{
  "n_layer": 11,
  "d_model": 160,
  "n_head": 5,
  "n_kv_head": 1,
  "head_dim": 32,
  "d_mlp": 640,
  "vocab_size": 8192,
  "activation": "quick_gelu",
  "norm": "rmsnorm",
  "norm_place": "pre",
  "norm_eps": 1e-05,
  "positions": "rope",
  "rope_base": 10000.0,
  "rope_fraction": 0.25,
  "qk_norm": true,
  "attn_scale": 0.177,
  "bias": "none",
  "tie_embeddings": false,
  "parallel_block": false,
  "init": "normal",
  "init_std_qkv": 0.0564,
  "init_std_o": 0.0564,
  "init_std_up": 0.0564,
  "init_std_down": 0.0,
  "optimizer": "muon_variant",
  "lr": 0.00938,
  "beta1": 0.95,
  "weight_decay": 0.023,
  "lr_head": 0.00617,
  "warmup_steps": 0,
  "schedule": "cos",
  "final_lr_fraction": 0.0,
  "batch_tokens": 16384,
  "seq_len": 1024,
  "doc_mask": true,
  "z_loss": 0.0001,
  "train_tokens": 106300000,
  "steps": 6489,
  "dataset": "wikipedia_en"
}
MLP neurons of a small language model. Each row is named by its layer, matrix (down: output weights) and neuron, and shows model dimensions 0-95. Each number is 500 + 25 x the weight over its row's rms, rounded and kept within 0 to 999. Numbers have three digits each.
A block is one neuron, or neurons of one layer that tend to fire together. Before each block is what it responds to, as a language model described it from the Wikipedia text at the highest values.

Responds to: Clause-introducing that/which
L4.down195:452508528519481502486511489499516495514435500518477493494539492546545496479505548552528552506491521494535496538539481472494465506435520491501500527508501490524483485489482504480469506476509476507457551476560471515512466551481546503517476459526505508501506465489494522490491461503514497542
L4.down439:506539482460489504505535498517497480540498523454511497505505490516397485502500529517528500502507512512483507495516536480495485485525513523498499530494527473502511531491481471457491536534484488498508547473503525482490501456465471551495532492505510518506456459499523497510510493473536533546
L4.down506:548479467494492481517506491488418462497478497492530519500471491481493542545494485474534527502497510481494496517484505484507523520492508524513499534506484503518481486503487510507511509522509522525495506522519500443481495471493543479533457512525486531481458489488476490472512434473480498539
L4.down543:462547507474526540521468524508522493497513483498516554532479481480493553500525504518540513472485522499495462473475521501479468517498467518504516499488508554510532502466466536473458497485527459468494471533534515496518470531518486541493491485496507502506505495463474466509483527515544538524

Responds to: Mid-word subword fragments
L8.down22:474508465502506501496484514504510531479507505565443527493457502501470538492509469572527478525496491510490498488548509496462512529534536479467523471516529528507493501531439507514487556471458440512508492522478509500543510533498469530511491515511477548515463509535506528487472537528530520527
L8.down130:476495470498509502471501493528541506509548500504468524521448482521446541451486544520468525462457464492429507497500513488522452514475542512475514486496518531500444519542492520496485522499492509506523504495508514512526505449516448518515489527534504500471518506454506553468488503475469452496

Responds to: Inside personal names
L8.down288:526496483509510490480485521550492538490474500518464522538546503491446468473504457524507543482463479545466501498495506509497499472535503536521533477522517479506496505498523451561520466502539529508484498459483501526508522504502532501475501491500513446459500503470492431481508531472510488502
L8.down556:463487489536504482495493451510505473536478525490479500528515487473440485501492463466498535503531535452517510459480506488525454519480507554487511520477513534476484490504482540496553493495498481543506506476508502510519493541511457532513500482505493513496494483543505524479471501448517558515

Responds to: Wiki heading equals signs
L4.down29:499495497541496500444521501500506502551483470503524493495505501524445511464458510533455482509507509486536552498512523482512516457468500498517503510468471543458524524486488535477465505546536509532484547464475482499502492498498538491491572484481492518496508518504479484482485511509474486472
L4.down449:478489566496476504519528511527492509549501494478468490517494528532500489473505515490491430498467430539551499526506525518530506477472441482535546500515523495487529488530495470500495498518484512511508516492449493509496467488536512498522542502537528511485487517509503511478493499519440495534
L4.down532:484487564500548480507478519502500489534545482494469535527551473498499488455488512479470497518522516531490505483485483493468542509505511432476494498485495466544509521490520468470522498500467506485483500509515513519487458538491537536515515538543540476495495476527468476562503495482540501491
L4.down553:485513487492520494475478496517494448517522507487474567474503484529498497475481482533503531538486475504466489492534483475474536440472493523458514483540485521458479528503485510474461488500520556505493560490515494492505479522515507484532485483560498481482523476499492515507467510507531463470

Responds to: Post-noun prepositions
L8.down505:498503471472534484512509494501523525506436533460486475540468523497555509511497527468522510461500538493462491471488513536513470494543440488503472520511521514464500475513506518468497512488490554515527492549453490527491559509500501478474485493513488504477453517488550534537522513521450473518
L8.down614:543461503525527462490471495484516517505411541488497452543504522495601502510475521494508525492481491511503547477494486509490491548508508466509515494470518525494480483490507473438490487458505548485532495496487494475492518477505487511511483491524513536480476529509492537544499481495487524513

Responds to: Row and item numbers
L8.down119:510488533518524509523450511499470444499513530553536526554509529498445520483475528507523468486516463517470516494486461479521512508525510490451478514505465517459498512465471507488465502526528475504508483512489486516497491464488514491533503526494469520482482498490507504490479493496580485464
L8.down218:532469503507470497566506520503475529499525461506467509532530470528488514519514492512508532479532520527509489531518493503503482501496522487487504514480511516488499500505549520479512509517505525591534491501514545503511514520490512490513507490537500491500508543491513513448544493518471489495

Responds to: Mid-number digits in tables
L8.down143:508524460500463459492527483512535570486511475533543489502456487503477486508494487540527480536531523492518519498520494450520493509489480482491486520498514465512498504545515502531486498503483562510480495477497529525536504543493514517520542497538501483528473495518501451553481460537482480494
L8.down598:502502482462473518501562475482486537494515454528467526500449485504483490479529562515521512475504510531482493506475504547515473558490508490506505494514499543473489482531504473472479491486506490533511498495509521518536534485503537536466520512517472509516482545479511472510486508468545477503

Responds to: Person role nouns
L4.down23:482525506516496503528523511502508521491484505529517517472479475559548496515526477446521509500464477509512514540469472487492478495526508525505528514491535527521535483482480523514510506526539504450468518509492518520528525452546458491485496481505472508522516492495521491459446507518454524568
L4.down66:433525502484520458487512491519504451486441493545485537543490484479565526474465509469524516498504463463501532540492472488498507521479486512487534506519460518501507499522476538489490495527492515455477498494508507537498523516521516534513489523485505525548480520521508482471486510517473565542
L4.down255:458495475530507532499482506537513504459494484479555461509505467495515512482510485469513481492540494552505487511501459485484499516524460483481527516513503509481505478532484510498521531504516503480501531462480476506557495454463453493541442536494529528519480519503512535437453509486501482519
L4.down315:506512495513540525490519495504465510469460551521485513506503476535492547508493543500495478473504491488484499444446536496518523513481460480506495480481534513499504480478501541496513548498566437469462495485488510497563517536510553491496472480478476525477489545485469518458500532506473519522

Responds to: Apostrophe in possessives/contractions
L4.down104:568546439488481514509488477457537550527493540477474478512468507502510526494485510481459527472499452504504465476507502515461514502476522516479493495524508490491516505498477507574460489508513480470510479473504491454510502488471513501507534478513525567515485505499534519568498536498524454496
L4.down162:489483537502510536483488524560452522494538558465499467497498510480493532500540476498426528474485516491485509478494488500523520490520479441447455497499505460531481487523468506562501488480539486515487464483472533510494473523504515518515494511508516483480479452497509478501492483501527497487
L4.down167:480495545468510465485515506517513473528504483532497475513571485467498510498538549447507497497546469516547479563497488485496459471466524540491505479534492450503532497522518511488514488507514494495482516455502505508476529498530499480498484480493497541534460496524508515465521468495475534505
L4.down192:558487532506517484532479508533493506521500474520498514517499517510514521524538530519496500506519509505515477508506507473441530463552515505510498436474477497461536480500503489469509518511520530523516529515522536474480518498506531541482515493513510443483477543509424478464501489543509487525

Responds to: Mid-word consonant fragments
L6.down172:539537514507495513488565489475511505503542476454484461460504444495480494470511485480508565498513495497489528481471475509492507482502519535491503544536495483488467507468488485471524483527486518503552471501494451486485480479509485563452516491528475487523509516464486537515470515508511484530
L6.down295:514502498526481510513495518517490482508547481487525503479505510493456430527480487533438533483510501503468499537497485518552454512488468482525508496516508494494448512552491493504479483502453512533512492545502477497495521483509510500448508496451535499521536456510512528514532483470434497493
L6.down305:492509464482513524498472505537501564513487469523525485486475544478443499527473434500486533474499505502525542440504491532514489477491491452498539521507469484504467482465474508523474475495502500514538538504479485461486535480483513453508504507493516540490510502537496489539469540454495494496
L6.down309:489463497506510488496476503536515500509493553494488519483441479487544478573520526497451504486506487466475493485479519489522552483479488494486470492510462451464488487512511494536496508494507536484545478514540501499568521498519509509516507440520519514492508513490515506525536487501492483500
L6.down440:492511462510476477492527494527482499506538511522479502507506499464467487497544533487498487521509484525502515491452503488463492458520510492492486470464495477525495546456508487504472564519504511520497466503508444505552511490475466546480494491503499515487541495488575495467495539484517517516
L6.down446:501490480516480499502466512491448533475507476513467549436513504482505464520520516511495489524494507493488484496486507484516525473550494514519482507540512508507517494522519505475534538486485471485520510471500489532543531474502480514503475473531493468496516515490528500498519474485546527521
L6.down558:522470486531486467513512476547501477513539516502506483509474477504452409517533516509497476479544507535517503481477513488476515505513513466438499496501525508500506465473526472539533524508502501478515509508502506494484498508480529499488452492463533527520499479514535498506521518555479483474
L6.down615:494530504508513470508488530506459480500516489527507517487505489522510485522515512500510460518462544473490504502545485453555436499521497476511499501451504514509463493528469461475500506478503521508519545497524505462484485494532475502494543524500501495475465493529524505488529498512460511519

Responds to: Section heading equals signs
L8.down202:489493501508502501496484506546484506484474477489492540445513541436467489449441542502512525493500507518495511487457478532497512511471520488497525479506502536511505454567486517536540508533498476509509529500509528476460495501536515512516553488484472494502461496530489482532473519529503470523
L8.down488:459495514519472507507483512494463504483482456506496474508500507520416462536506499450490491481472508507523540545480525472492497469527509498467503512486507497464547544493519540477528512471516535482535518470509483554484506514496523497488466515515521473526477486503528490483500507494523482497

Responds to: Paragraph and section breaks
L6.down78:457511476484498507531485451519509517441420512513516510448514493483520487477491524536474464477531515534525522508482508478476504497483519523476501535551522494536501498453516476497441496491508520505515480500499470457510521505505505469497516467523504492476495478461481537449483509500499493528
L6.down87:500509496518513455515490530557469465532511424517502513517497499494589499503530498498482529507466503489509530507518506470514476518513468581512461482536507515498564498545491490470519511494532513485482505516536511517511500473462502540492466533498471530501524461500545466507479535504498466494
L6.down167:514513507535471521501505511481482491488505501490528453491502525477540497484465548519525498511496474528508535534524512505459509477480508496482513502536462458469537490544472519492461503489450516499418516472491473493519506466513499479506566493498519514526544473493475489502495565485437462511
L6.down255:511510496522483498526506489469528499477500536463549458456519468517547523458493497472509495473505510502499528474490464538478487497500521478506500505467479520473603509502480494448514561551483477494475535480527483507504458520518468518468514502506496525522513510494531517508475504493468491532
L6.down527:470518493499488533494494532467462539540548472527510479512455505511550511468519526546547546494521531546470509493472474476461455515487510474480491497519477502530510478490539512495484536502519500514464483534469463485520507474506513506498470493519514488526520488515551480528495502483469513508
L6.down537:518504493502473516531537457491500518503523504511550488480489503477505500506510499535569508513561487477518503541495503508474490544498495490478508515517473518485552467483548511507490494497491510515425496510469453489485514507508505464469524483532514530498475479497509503521502505521443460549
L6.down570:483501496549500514539520482506466527528504496475498526511487478511548476495511498527536537506509462549535501501504507530509456520520521476512527463511535530503523530548505499510480541510530480520478485513498498471546501557521480524480561531483502481459520458502524540510473525465464492492
L6.down638:519468507523465496525551436514531512521514511487521484518512498516569489472500491524507532501489544492548485466459495502479518503483515482507512537496443448477477517536489509512499553488544505471464469506494495492501508519530459494510535514502465475504474464536517536512500489529491530501

Responds to: Inside multi-token names
L8.down43:500471498512528518505450548464461524499513521528554560509555492459509516492485511522494502492478492532511507467533495484508552484506517519540446498522467476474447482506476535505507485491468502504485516507490485473503489466485506519502503484503507486480524521533511516522520516489558520538
L8.down250:494508529448478516494450495512421548496574541509487514505504470512506478494487544516519504498461488496520497493463544503555501481553497502537542463514474500498480533532472533521482492509505534531522507486476500485481475523523481486477503515506538495486501501530510484490443490479540462513

Responds to: Four-digit year tokens
L4.down1:506506479507542446468506488498504500531468486518491453500514504451492463518521508490499532511482503503545498511494507462489535515486504531507521515490469497489491520501531450496530511506502493495518485511488508469564483483493479496487515515478523507513539541513464531461520547532451544532
L4.down85:517508497471521470440501491478533508491451487540505502471489493520461516510547529445504506511496466476497518468477497497533506490465485521533559522509546487468499481511512475503471494550485498494535449520485507507480533520514481508460459498486461474553507503475517480521508460503555523517
L4.down354:494521480473503549480510487434525523503532512523495437441504449507450538486475513494487464524513518468510479531477529518477515491541497472527491528463491504455490494483496438476507535523494506513495461460519462524498553498523453498472480484495500481531544511501512513539482494517521492535
L4.down365:511512488511502519474494503478512493503491514525506496480483472498447510507507545462514457465523487438502491495546498518500543488464481521513554494519506490486446493481544467512539463532521516497517556500517480502528525511492452456489486476479526490533540504467501522531498461487577470504

Responds to: Possessive apostrophe
L8.down434:515487497504478526463528493486491455467444527535537502476438509479513495523499476450500500517527485538491516522502493534522543517495503490484513444513514533443518550498525508521508489505541482514484512482554526501485458495511480479469486489489480531523481511499472456507463500499492492495
L8.down536:482485530549481506510507498559467509476482484496571479482477522492539495507489501553546489535528519519476485505513464446488499502531501525508541508464484456493558475516486543493490513481521491485515478493526469498477462519526488527463475532497464494461481520508498522486465496489421532496

Responds to: Name-completing fragments
L6.down83:526532539526528498544487536478475519477554474462489529490493500465505497475478463504535514541489486505506489486533496457497517490545467507528474476486496488506508522514568490490520451545452493499514543534470495529479526529518507491494509432476504480465506470504490458548485474521503527500
L6.down175:488488541494523539486512492493485549521496482470530470507509502475475513500509489507485477451467495481502472488501495510531533484475491522526553535533500526462508531486470456520513494512528555536554458526502454514520552563499510500511533509527485548472494522479495469449528529550504467478
L6.down219:467545517536499474486483549461526490469472498494558527435508509466535536489470505507480478496495494485501467509525529435475571490495514514482445486503516500463503518499564515519512514519547488516509502527489510480506533507499510481494524468482474498496494530477476480484493494488473523499
L6.down242:459505506483559478451563534478483507529526513557493496490452492515539503514488534516528487485489495497521476537461479494530518452495506533487457501488505559504517541501502514544517489519495507496479493482518475517527454475530489482449490481499442479533531520496466497527547517503486477477
L6.down254:517515482490529493459520512453524488527456473548509541525473513542553503505554470452531496463498533492519529543479491491506464488464487487467531512475520513509462507465515469534488505523525526523524471515550484505507501486500507475488491461444541506501507524476482464515505495489450536459
L6.down276:480500501474512503558542492502483504536526531515447537470454445427480458517514521484529491514496499537503514474465491542514465451503452528515492526469480545479476500501469504485501491503502526538529513511513463481528532517504530526469505477514516521510485553475512509482520488501516532518
L6.down542:521468526496455486524492521528567483501489491488491507482523510471466507503528558513496481427530470503511477489487489449501508494500477490498492535507467531511521510552484467547489512496497531460502505496478499498501508504506508511474502535465536489526475501484549483473494524533560499454
L6.down568:457485509535514488493493483499477498515468484515476510542519502496455489497538527470482507428499487510504517508491467466499474487430545514510457511511515480544472510528463475481541512497524496496537504519553515488497499487474491471516531495501535486478514529476511487495500539449522508473

Responds to: Word-internal pieces and separators
L6.down19:464540479497467529528538492513512546457512524513511498493503449490522537469485472487516549480486459441471508476464484508534540482487514524526527536523477526480458499479479495502463512489518504484505525483483506481530519509439476498519507491468447482519497520489489510500482502494537538507
L6.down133:513457540507538507456526518556474529480524466500480508475535472512467517510530507520533461481511491463503493501508494515499500529473481506483484493462499420498498506478497536515476474522513552493487549517510518518487488497524526522517535526478511507414525545490507500487488483494522457492
L6.down384:525511513478512553444533478505448517485546495475514489529496490498428521540516511498536492507496488492516504541545479495484525508556503489494487508487502491460536504486469542445487517480525522484442502451463534495499463516481482505484511483495470515517505523515512517485449516498515492512
L6.down389:493479535573528493509481477513467494498483455510500450521471521543494479474509521469506505477509533452481462451499525498498513483497527489501499506511463514480495463518470510475523485500479528486486510537509438467504512546530471466512485524518495498491482512475520503470493507514452477495
L6.down390:550477491507513498520482508484474506537517478509453472512533522470489469482527534473484502502483493468476502551480480478488487462460515516483435507541470476492541540474492499537495521496523468487516486502533505499493492472499532459520527514516485485470497525495488498560475480549507493470
L6.down464:466487505520551490492532477488454480539478494503466482542480514499536476516484492495495495486469497490506519489470482531493455488500504472476455541494488497482475472500458463472562510519506539508435513497478482529512489479461474516495528480497436473494536510476449501463513521469471487509
L6.down469:474485501490482507537489515525488508498524495466503547537486522454437489527494508517510484496470481494502486500528547479469515515564538487521552485483480502511427485521527493534509500493532522479489487475528478514475504557499497458519505537527498481498525486506482498498456569520536491508
L6.down512:499487494462504453468441490539517523473470467522526459520482484539501490537476509494476496499530489498498517511483490477522539485477536538513545508489479500503501492480501527549509520493514501545494470491559499501453509512512504450467504535508544483495506492487466541523486502495515505511

Responds to: Indefinite article "a"
L4.down241:530524516480508495502489471484501485540482510513492436509501489520588495519521509460517499515540487497463525563523509514485536535483572482501531509466480528512486554490472506476526551502505496509513460498479516510455506527525524528485506508510513501518471517518489518483514470463561531504
L4.down314:510490495499503514501515509488469528495513497531508413479439471500551519494555500502485440482571493492462514499493520545464485500525508492536504466481533528513481521511462478495487535468495454485475512472505472516486505488475523487474475507514477485492472501535524530491494465493475494495
L4.down525:503510497518507481514540506512529503517519481503491522502456490489526505488528485452481477468495473525461516495467515465466518508531498553468553512481455521496527505455474506500474533525503504473450536479510483484474474499503511470447478474534483497511528468535486498476453495515462477497
L4.down639:524527513465517504544507487486508495489509518493517422525503501473475522516519495525445499486530496501503497510514516509458473497481516548519551499505503490520479540490507488509480475495527478499543515540520444501475475527502494529495557520481479453505510471491525531465489501528518517493

Responds to: Possessive apostrophe
L6.down13:505485463544435506483486492516514470526523482469449499474514509498513527495531512519502513497511497496509494515510509449443513532523518458496482504447519515508480491506549488480514537446477503506534478503485506524477515517501478520538523509471563466527526460522527511506504552461465481493
L6.down69:503504476519517524482522478467496514485468481470471453509495512526460519456491506502482515518492522542519516454515500510524472553493530490546489475535508499507513523492505526462495516484485497490466560518515545489511487520496490491494519510502465521514487514496486497484535537466520508488
L6.down212:506479513485472501498506468519506481506535494507485484523499473475425477491531495481540478529518522502514460526512492495472486497523469511484488499568514512442534527517509483485492513440518450511505456499487486494504490454493516501525537532483513499502455485498502534511528492484521524518
L6.down232:528485476522499533538541511447503497539462509520501497535508483480518502493506528509467500524510516527486520512494500509483492490501539519481505494496544493435540471509516505526493483528514515503501490488559533505483454509479487460487483519497516510520506503515474546562473487497533478466
L6.down234:454504517479520509489512483460521505491514545487545508479463479472490474539459462532493512526463517512545516512485494503478521549499519495550482489461514510455522494537487508513501476523495476486457535504449487492524473455474499499502543491525466512487540486546556493527483489523561489513
L6.down392:504445524482555487465478529527497513536498494469456497502478527498447499509496475479511492532545512497538478518479506494479512515520527483506516539519475503524518461480475475481481494487463526521535486499469505527452494478485523521526473468538528528503486495541475469512480492488452518454
L6.down482:495495494514522502474499479517510484526503497495498477502464491524533502494567531500501512458494516524523493440501526545551464502508509508485505496491519510508474499501483489488502495489529504500484493501525491497536483533502497525466493479441491506495540509439483473511490472458518539474
L6.down562:517490489482495484470479503555508465488472504519462463478509498490588495475519505500508501482524518516478477464456538488494540486535523512499537505508507482496539465457474511523509510537526538484511471488477505506534505475493511506491515482509466481461488498546518496519537489523512504514

Responds to: Row-start numbers in lists
L6.down7:473503522494481513488459509504523490487515488512485506484465474525486500456454506506535522492513529507489556487466500485480521548503449479480496493479477529514502510478471493464490512519518522474501484506518451471495502507504477461471519513514472516493471511492488476493501488516491478548
L6.down88:444519535512519481519489508514501429493466523513477527545514447513528475509477474484519521455531483464513487511490466497453528498541485489526503484519496518514504479527491534518503489512528460509523468524492482518490485492498570438516490492482488500537484471546533498517572476511498536503
L6.down161:487499440571510446530546522445485485481454510474536520516508501523486451471522504479505494477525508480466482488490513474501487453502490514523484499503483486540555540474472506510506532518499511547484525498521494516476501539496526485508507484528488513513482486545532529518481461485553477501
L6.down176:470492484458489505530472489497450531493539540521524489480497496477429470533510521525502474521483485476492529528524487437467478463514508505485524511488487484495479487493501485514553503477439511504482468522487505483458505457518492551502501488535482525471545503508533511502481486544470516494
L6.down308:487503530507513540519473542491503528513469502494483421513497527472515478517484513467498488504515490497524469522492516512517518479505505492487504485510494465511505529536531460544506485486500472519446504482458497520457503485479560465516567526533491509491488462507444537487490480518440502511
L6.down366:513529511475531471458517510468462501479470492518485424530504513500495514534545537516485490490493460523493511488499479487509487478497493520504449532503551505510486498470520459494459510532500514481499512484484465520501533445478450471503503480486514489516516538507505490522518512491546503520
L6.down502:476503465464507498518488471471488465516535501519464513483528477483389477490542530459484493461497506474464493483514504501493506479502521499544517528506516497517472507488490512503502523506484471477495537518512487454473511531502493439462553494539495517526478491535543500477483464551517523486
L6.down514:490516484525503540494499480501504510446522508543563512474548470451538495534512541498511486498500500494519503453481485491513518530523474517503451473492506521496458468473490501517487536494536522526462552522485475530513483513513496473472496496483481511547502499459522455507477488530517506512

Responds to: Wiki heading equals signs
L6.down122:499535490489488488465530462561483482538468490499509508512465473478531516441538525526470527480535506517479509465507494453482535485509484507463528553487505487468526491480505482501467536492499519488510487475545535510558509547541462489478505526537515519471476510458555529503478483492487517481
L6.down171:454508487524493492513533530522576523491431510494544513530518521497550492451507488498524498464536487523511514509483524487502506512515483506467490483495482534546510492525487519484494529510530521488540505516510483515515528548502487488483511526516455496498454514494527515478495508490479503472
L6.down391:553495488530479510513519468464508470529491444522497483542493491475537487509522444496480539498486467511487504499510531490477520506507492469489498483502502506506526489560513478496504509503556483524487497501494479544510555513524489501499471527511467514490529479540469537503480513515416506497
L6.down410:506478505484479493521467476536512464535486494524535538459486499534522539436493516526470479516481519507491490513492487457528513514530499437458522509550510529523533465493499525464515484555522525479493495505518509522479496531525526514509548534535529477524494493518468481524470482509554486486
L6.down448:501540466490491486519524467508494519524477504519526507500470488477504476469531517508462491508520483509550491471492446523497548511518526516462478509478528501512555454511522515472503489518557498501474492481468497518534527540505509454501533469515459493467544497521514480517473454486487512477
L6.down608:505494467508507522521527488548507482522476524540524478518487467466563483486478498516483534463536500486538472542458552510496523546529506469491492500530496531497525494497506505494509542520546508519506477473486471527520511505485488552511468479490494478545520514548470546526541494510442493510
L6.down613:505503512486514486493491483556462514522472496510511517535465509514550518489573496504468538490492517505527514451512482469525535500491502479493455519521479526512489483521540562528525493510559531488530520475507489494470490470530497473508497518520527507492503537490540469517478531512566481503
L6.down628:484523511501502476439515518508487466484477504526536503467508472462509525530438495577464553527532519533474506493486533531529499516482515490470507488489490534513509535485533521503477489498451519491488474464479548447501466481547523468443516475471518492500469517463503536520510478503468488484

Responds to: Mid-word name fragments
L4.down45:481477467487500478520503486526546562505504469456454544536495483479481530507522487486492475493484499502488476509516464531523502463496508482492517512480512542501492503489524465529528505523504512535471514521493476465529521471523468474565480490459537536510486492475512476543515513524521562517
L4.down165:505502539477490463529490497511479538459431576478499495499523511491514523504509464492499504463542535526513468513492519530543462511528511437503491552498503529517515542492535509514497476554526447513498517455488502513488497495481508518527507515465515452513496481511436480474506508481521492489
L4.down347:515514444504477485545490527490488478498496513500447477495485469513508460504510493480527507469443543534533502497477518514482469537496508530505502516494513491448537508509512411478548530476522501455486531528519495517474564451520505530481486486478525516462501517530458497492519550484442501490
L4.down509:486512512504486448531484532508547527488508531512505492494471480546497480507506492503460509489486492452501511494487506558502510505509567508495480488459519496472509493467496486509504503547487571467519464480503497497550534451503485486548521479525471462474482525504529451512469476515509523529

Responds to: Word-start after boundary
L6.down76:557528524488558442497499495499511497511513504465504474522451475509511511522500533576495496461485484534497477448497507503497488512501505528522484512491491486533476540477482524517529493488460475492489464439500527520470472459470497506510520507488483500528508525497496503525516564435444534509
L6.down109:520527466492436491521525514488522494478524453481472512504489485495475456496514500524509463509510499518488526500522522480535477478512481466534481502514486455529506468506497512496527479506496550492458503555505472521458522490511510500528554504516466473481542557541497510544483506500436443489
L6.down313:473531454494528450493534592468509459514475507524504435495487549480529520481477531485540510502478489522476473462494473524511469505500503481511514489515490492469493526424503500457453515472474517487527522529518516474533467495481518519486502503525504472503505514517478487477488494518526489509
L6.down350:515541485504524513497499526513471521477451514509541492497450501473524452517492532489496492460518514543479497482548553491518499492494523512508521443485502527516507499502464458491511488500494509489517513472499499533485505547508486479490501497516484462476543486504449483528483496495462485450
L6.down352:472549454499528483509483456516475500465495511516465480516475467510542526458538547457476495501509514540511508526482503483527494533511481513521493448477512484532535500471472467535511507510524476485547517505538501520511530442510450527466504540523480513518484506531471521501502467504489501512
L6.down393:471486503487475529475552491477514550532472506506513449494510418510516500440500512500530481504550467496535505513471497511480476497515536506506501496471503510485470506542483526514462510500503523469468507504478509489529529502503503545501488501540531485525440516561487490515491488492537476468
L6.down459:492524495489478467536539526489453498502475439507515501526504528493545481522452477482570504475515517521499519544514536475456504521468485547470497468496493500481531546494490504541495505507517504519479496482526523529467491521507486507510508514512475484519495580488472542478518526523499481458
L6.down518:502507520447510507522475538463506482496468470534539421522488482504570510545526474513519495489477465530502443504501528490519529506489540506520544489487516470479471487487515528505506488534512474483507481502498473455465485492478547509519529471500493486500485523520485515525535517515462548483